python train.py --n_layer=12 --d_model=576 --n_head=9 --n_kv_head=9 --head_dim=64 --d_mlp=1536 --vocab_size=32768 --activation="swiglu" --norm="rmsnorm" --norm_place="pre" --norm_eps=1e-05 --positions="rope" --rope_base=10000.0 --rope_fraction=1.0 --qk_norm=true --attn_scale=0.125 --bias="none" --tie_embeddings=false --parallel_block=false --init="uniform" --init_std_qkv=0.0243 --init_std_o=0.0243 --init_std_up=0.0243 --init_std_down=0.0149 --optimizer="muon_variant" --lr=0.00906 --lr_mult_o=2.0 --lr_mult_up=1.3 --beta1=0.9 --lr_head=0.00524 --grad_clip=2.0 --warmup_steps=130 --schedule="wsd" --decay_fraction=0.637 --decay_shape="linear" --final_lr_fraction=0.0 --batch_tokens=131072 --seq_len=1024 --doc_mask=true --train_tokens=1284000000 --steps=9797 --dataset="wikipedia_en"
MLP neurons of a small language model. Each row is named by its layer, matrix (gate and up: input weights) and neuron, and shows model dimensions 352-543. Each number is 128 + 32 x the weight over its row's rms, rounded and kept within 0 to 255. Numbers have three digits each. A neuron's up and down rows have the sign that makes its largest values positive.
After each neuron's rows, "fires on" lists the tokens most often at its 100 highest values on Wikipedia text that the model never trained on.

L4.gate775:182091120156143118121090098132132193110143096116108121088090149115096132127154088162121131123122077090154063166135111121115138149102111099077108129116124194167128143129122139143143114103141155139168162098150106102094160081141074192131084155139131149116188101161148072089124179104177101159178162184089090129062177101151130129149123120194122091132093115108187149114152088077053130143095173104152128083148115161077171112120127132138128162126148119100168180137124139116129109114158090051143185176171107154125120125139152042146108130107155164104085112117116068157129086075100173117
L4.up775:140138127157084140147112145029138117116094116128143119168091108142101159042141181112097121179156178152118099168110238115130133083090181115053133141124129141108184135102113072146146109069114096122133107154055094133155094161118118151127123143142157163132158144157137106083148107109102059062158134157117118103102113181154145069172080134118126140119156169199191215160166130166129128114135205129183096115179154107059136106137118117200121148134177128125164115107090167185155100080147084132097102133094151075170110150145044121095068122103231161132163141127158154118124096187148134183
fires on: "; ", "| ", "/ ", ": "

L4.gate183:150094155118138077124156085123111052131081133131091092139078068162108147149174139164075158159157126119092104114119095120098146127156078137184080160179187145153136070136132122145152140175121080157120156143150125159098099105176172123107096137176169132119088137075127188081103067119117052136141080124090056141171116108137114102127153158168167138117118142155148126119129134069116126138096142096143017176064156071122159109156096120136150140245142089086115168119188110140166121152115073152107118154138100084124088114131166166108120100089164137116176154143101076139155097145187093128
L4.up183:148095099132121137104112054224152135114078154169098177178113107125129162103151172125149192132158159099111101181149144112170082078126078092091126120137107153163102181136132112132163130138067172150167118121114128176081112145124111125106112189124133126089048164162119140092096129131163108101203162131084111155128115126075082116157119147141141113167098131138201126151098171121111143167129130122128097154175133111132103165121184133126178119182131139114130212119215107154132102082124100155142122057121138121159126117126125122129094103104100206156174166109132095187069101116139105183
fires on: "| ", "; ", "-", "–", "- ", "\n\n"

L7.gate691:105102115104117087155130154122102151092142171091135107144125084166149051080150211145083126145123116147186075110132098142105135144121223139133167182178117133115146085081092165120109114101135178133144139141172128149058098144052143131168172186167123108171164128164117151066138096109127137057234151173121159114134108135177077135144124177113133121093103120104179135164110107119147139100097151123088127163110145073140097089141099150132120149106125182153117146132110145148076111136122086149102151120145109121105137078204114148177195145134178047096125139135145071127146164093140163110
L7.up691:186152085097153112155106180131136153123147154139156095160110114140140035131153152127115198143168130137164079131140115135100096149127195126154122137081142105141130126123170125119128124149104135198137108121099136129159156119077183189114166150176118107126140151111132147096125110177120084062235157168165135046126081163077165176100156150129115166117104141142096189208136137126175125097088117178099120118108047115139135152162103113121102156130128149116110136141129156092100080109113088127125203156132109129167114146122126117139160133098144155078101130128102092054162111140153151106
fires on: ", ", "and ", "- "

L7.gate387:167116098124109115166140173123094143102116192115138109146139147175160104178113115187085065192193124140154110151113142135127174182109175109111118118116097173074108122135084161124128163109137107122129125106167194093116142111115063111103126111135112091115150104099153132130112112131135111117132180120091152133150127171115143112156168146056096101192123130175174100080113131186168097116081122145108084192103163064043082105154041205162135176156106143111143166131106091108178180143166064163137137126138075157107129134112123156093235124179219127089129154139149088108154178114147108102
L7.up387:083191097168163156128181152118134091155193123113128161154084127132121132112153143176098146155075150143126117085087173155158144141122108096154126152175140126188177150128171125169115080175133083169142112098103100074136160136170146184126128120103115097123124103149073100122084083123153144062206108137151072085191116133114173119119102118133047117104076077115122168158154106095113150156187123132142152157128056128135106166118153147139085179109172120122147129154174078103128102147121126064122175158124118127120144117141110151147104127142103167120174110113100102140109146124141070152
fires on: "and ", ", ", "| ", "\n"

L4.gate1015:128102161184188155162155167125135166151101129083078120143108138195071123118073099194121147083112136134113087141179128134142168118171140117086110130100192087087109143111172089102176142074123123141178074148158137138136133118138170116077078181137111087161164116124129182150075098115151075163134157071072191109138116119115166117128195145142038170149134128183107064160142097170125130098142025116162135102121128183110149112137168128089123149132145100116107085144089128093078119111125164164112155123092179119114170209080139188135090120134079130119164112146188132121132098119159094101
L4.up1015:137148138137130121108135153105144141105119168153109146081090096216135109118119142103122108199119118123165130086094162099054078163112167151130082141098180052132102158088108149143113159129126113131211139117156153128125141181076162164154088119104120157148129103118133169138087192161106128164139091197120103119118128089204162135162116064145154120124122151097161128065116144069181136193196119062126168121111171161113164139118151165143136123159187113151098064124118106159107141139103176130113206101164137082104166153108145104115131157163136125113110203151114186136089139121097122173
fires on: "==", "| "

L4.gate946:127094146146110148082121048116118166114115088076134155133073037157164185102178149140064122133111163085176128120122128104170161160139150092104121127150107151160150123080111106075153156107091105147141170129168073197120094150062104139158084122103168151153128127166082123091125133126129134094145096165108096136105112055171117126077123143127112078122110108157127174135116132056129130167101192141135070135093099131130066125134130168147149160125116151087136142128182112133080076086130140082113166201152172152144185146157159113094054109130112160086119101147133112112142093155174027108
L4.up946:130148119127160165132167092127148145146126117186126128128102151097131127073109112123093143095052134090163162134129184130136082106138129118154112097182106102189109115148184087146124148143148126111150094132153076152176148201076114163138112097165078173163103124165159137134094121126171109126171144207137145150119147159094084127089101147093153138105132141145129164087183131097140069183124150139113045174221130142109111071148141140160128126150161126032133187165054105135102088089141120130080145126142132166163106151111101085170116084122100157132144173096160144150164099212124135134
fires on: "| ", "; ", "): ", ": "

L2.gate1384:168146112154109209186095100113160183129154066080083024119150086099044118134097170210129083107074125219175134080135161165160142121097099153154076134135131128128119110139145188110100112078095105146093147160147118167156102133135063114180160130108166101088158116148115132113091137128103120135159091127086107118091122106134133095141101151093124118174163150118154144117127063122138097142111141102101179115030165148081175143156197152181128198097146121127141092099131112123121177112154089169100110176178104162161134095135090132105127149199169087161065127112136113155174124209095166155
L2.up1384:132098112113088148144075090166102142125135100162121091092137134117098130097150104139109118083117213127125186063132133094140107191142160181200138097121145132169118119087098155113067149116113154150050162155097083157172114157196124085168158159126152141119130104104153143119096062161120146127134129174100105140235149175106192124124071100038120143135115172090168101114168159093145132164063114097144118085128117112124141124131154182159094154112119066138162103114082126095130150080172123102079132136152077114175113139157158124100149110150158094150102127221101147114130163182055145167
fires on: "| ", ","

L6.gate1011:213112111151160093148152128119153127119141129110179090154096105126090125125139035076187130088153144138086138133099127136129180133150180117163108089224100061176130163105148123091123159155109140126134173159181162177056095128168160131115102110181102130072122086133139138099159046156112094162148116110141189114158115137086129145150135216119142095131172121125089070110145127078152168132113084176145108114100155079077171138170151129125118157141142085082135132133088069130098146157090182141129066131107207061116172088166100093066104151183122154093109133139103169107110157161098113128
L6.up1011:093132142152171177146137117127120048082123139146093125122138089126196169193089132085155162152147059166109126166074123056160145170140155139131141113139157098129102139148128149121182127131125156132111146127175147082141116171039056139182154174141168115130115107165149113166138125161185158114185071081112080135145146103102096132164117115148142104170160160110146141136127114131097145123131119103114101123142107162143135135199103131152154143154146130099153145183131116048124150105097071129067085165139162178076141104131106099083109126147075132077128145110124080142131145100152108100
fires on: "would ", "to ", "will ", "of ", "s ", "in "

L7.gate727:178161060162122127185171166080077116153166133146109106087099149024165146106146115161124104173153116135145147114110182184135131112102191141104066151105164114148151127157107070092102163121127159132150120121088169086112128168173078118103100092094099076128141068097108081172140052105170111085109098071146155147135080105097119115124147089090129146144123089120141089127163187134126117099121088160178203133114137073113127094153136108083160172162083161084128129186139099158135155080112138101165105155152096150098142141106106160075200161112155074136135165096149067093158158125154124153
L7.up727:100151103088130174153157173104106167112098190114099090160085106129104108150140073100161185118129098148130098123138196099145089122075141117149116091112089188136116151189159127138126138084131143183190131145158189092097092164098079168176130102149128098083119136125096107175173070195147154168104143134080120182099132157118174161149107128088122128140125097145122163102121147121108155127167142126153121113117152111125078146161124090126159099141090135111172106172151121069168110133093108093144202087099048110074113155126122140107213120127132108090130110071111097138086175143137120135
fires on: "and ", "; ", ", ", "- ", "| ", "\n"

L2.gate850:135144146099163151076115087111137148117173135053156044099126096110179150124186125161136093119140156120122153163135081181094106110153175103135158102175166143091118207097127138172118116089121142182125149112170119125088104138180108132125101097071139174102090168178100158126138155111130110196210167135116105135169141120179158115098115140104106122148157115149121110092089068143145159158134108176099162082139153158093108110128167146067162172184096069108092077134072148155166146171143113146130104144120077109107151151110176124148120143173140100097110124147174130121118169162136110153
L2.up850:106089160108132128111075095152154126101118145113154117074081139133143153071141099062154150099173134109099071132092035145081142111139095152140120183109092061119174080105125161080139148137153124161046112122122147123153107133162116105107115108113080124144125172116112093114153138195140181144114125119113116134110093140110131121157176065119104116093096156118088162128074139135130142156141082198059155134140122107114081155111136101186123108126176108077108154099099150144160126161175173139089119158146141107136200096135150106161140164152122192100133116135124179152118134119123155136
fires on: "Sal", "Bal", "sal", "mal", "bal", "Vel"

L6.gate1086:063098094117118084161086123183146159124161093119167106108143119100122158118088139096126150122128172132104077188144148166088133081159134144153060091121116124180124163138127117110104098145153098153138107099163082133084172126110121110093167068143133058157136121136104102217084102164143081088104176138106167139190143139134164125132138158140139124065135177149099058176117162110124109113141108167141079155120160124128149159108134163132119124108096135102172173075119089080166130130158140135179145117109119108163099110133086112101087093168179096135218092180165105136167041105174136121
L6.up1086:107153173170125142072116102077143142117106140158137108103130152166144062175084093134141137145132071138173156159129140077160097109094163105147079168110171111150130145094146047115138156138156116214124142098133147102180088152158132114186127169129151100152100105119079110148130156109151073148186162142112126132095145165117142151156137093117148111172123094159124124093103157150159181139117130087151124145119112167140170107096158129112139068129162146161104142104095080130095122131129095109156127102108111089163150150125144133127102119153075116100127131160115136125121156119072166134
fires on: "| ", "; "

L4.gate1274:124129174138147083146149082104141106073128093143188120126089164131162108134173084097153152156117128177132131101109125079110134083093131146195129100156124125121060142152169047138085110168072127135194147108186146091091104134128137103132121119144087109127154107089151194141172184224151107123122156152086188120084132102105094129109159130121099166132147188171114147146115078156058118088140097162111136101095154140121102102143124151137137167173164139117117040125096135137138151082128136150131138110164155094134245107094086153112158160137117168156111088118058115198115164186124115187
L4.up1274:099097153167142106122155097153165191057123065140139134169108185140114201174093075121083131145126157176162110160121136058056149082138135155163117134132125133175107161127139105074126126142147139154165107100161135116125136163142050099162125098163168122117167128140145126101171177135129118115146120163126109089133123129165124146097138107192171163111140184164137144121114121115139120094055132141088126115090180109163065100173120110194150111042102120118189106170100108134124185092129137139153200106150153155151198101147172185085102098083104137143069093107036109177158112154083187176
fires on: "to ", "of ", ": ", "on ", "as "

L7.gate457:113195163135117152082156145127128134109125153111134130082175172095150111127195154075191161133140123103098124114143114135108084114136151163107133155093161093138124155128121084170147110110165154142164165164145078123130144134114128114099106102122188205109090120132115112126136126122100144139167115089159090153149136151136166075102157128078115077093176201125145176087110114175169102148107114151169127137153133123162136123207083096169091117145195078129089169110112164175139145104153125138155091152129125147136124109104129084187128105082114155114132187193168130152081148076158135166
L7.up457:126090178090121116139090173122147168149130112146153126137134113127155140086202159120167154103137102093153124135124113112102073094115134154135132178088108075193125119108172078127131137126130139143120137169121127080092116152255138118135163111112162112134090103116122183136134140113112113089085131099149143183115133149136211043088095184144126064106119144160070076121145078143157104133146176226099131178132111093138176132145171076178198195088160145092087146065129101178131105165110128176114118104141163159196166138131130119190138136114130136114144130151107047121103164170181083110
fires on: "inter", "Sal", "mal", "was ", "law ", "Inter"

L4.gate524:178145113123075136171134140118135143150144160100093080148077143205148159118093090140164202207145122157091144122107181092156202102087123132096127115087106147097097159109139079125125125156136077136137139194147143123135069129120137140144146171094120128112125098184123103255114145152121101152165113114162081126128199157112188152131089057155143145164167170176144121098135163136118135113102098119111100085113133185208131156149119179112167145171174126084131120183133125138143132068154128123151181099082132172109126129096130131103104137147152148126118133149153152089113155104173096195
L4.up524:165101089138122177173144105071112137131167178103142061140124143151156199139151154122173119174148113155102142119085225057126122096067173218143139148096163118100080125144152116091117095144112111145161160184135144151136083141100140122139134182121133098081091143180077086219144163095159126154195141096129096121159126125123135132135095079137119134172130148159150150108122138099151104120135072117104071096077160196166136148126136156083153128172109153120129114131156089214164129091116087087126170083112161168096120165028158105110103131199126157109140115125091106131110222111148080177
fires on: "==", "==="

L4.gate250:101088153144141094176098083085119150181157146122143105124123075133140107165174203153131123142121087164173097134071126089126113160116199110128131128068120136091109086140118137114044090156159101155130124123121179115171145135138127137164132081132144096100119078172149146084101125124081176137161137163127147157099104142118158127069090100113146131184189055113071186143142132166182123099100149158123152145108162114160111204192144118154138156180155112082107111108162080129114178093151120148100105109156088133140091131175120190122089148140164137077101167075099128078132166225144133096
L4.up250:116157154151097118171154093156060120114120095098096103074129066082136156051109179110097095108119109134189123153084156097092094209111114120107159115128125151113139051134067170129115146152143155153136103124111091115149168162123239137161149091107163119125101099112102126154152116119107080107134126088172092129152124180097115152109169137135100139109135195170130132138109169091203161176131157107154123052141105135133121153108118139163131124128098066096128098125104123090157123101138164099107099135073184110153124090119139204112101179104070181221106130171189116150143172146161113132
fires on: "and ", "er", "| "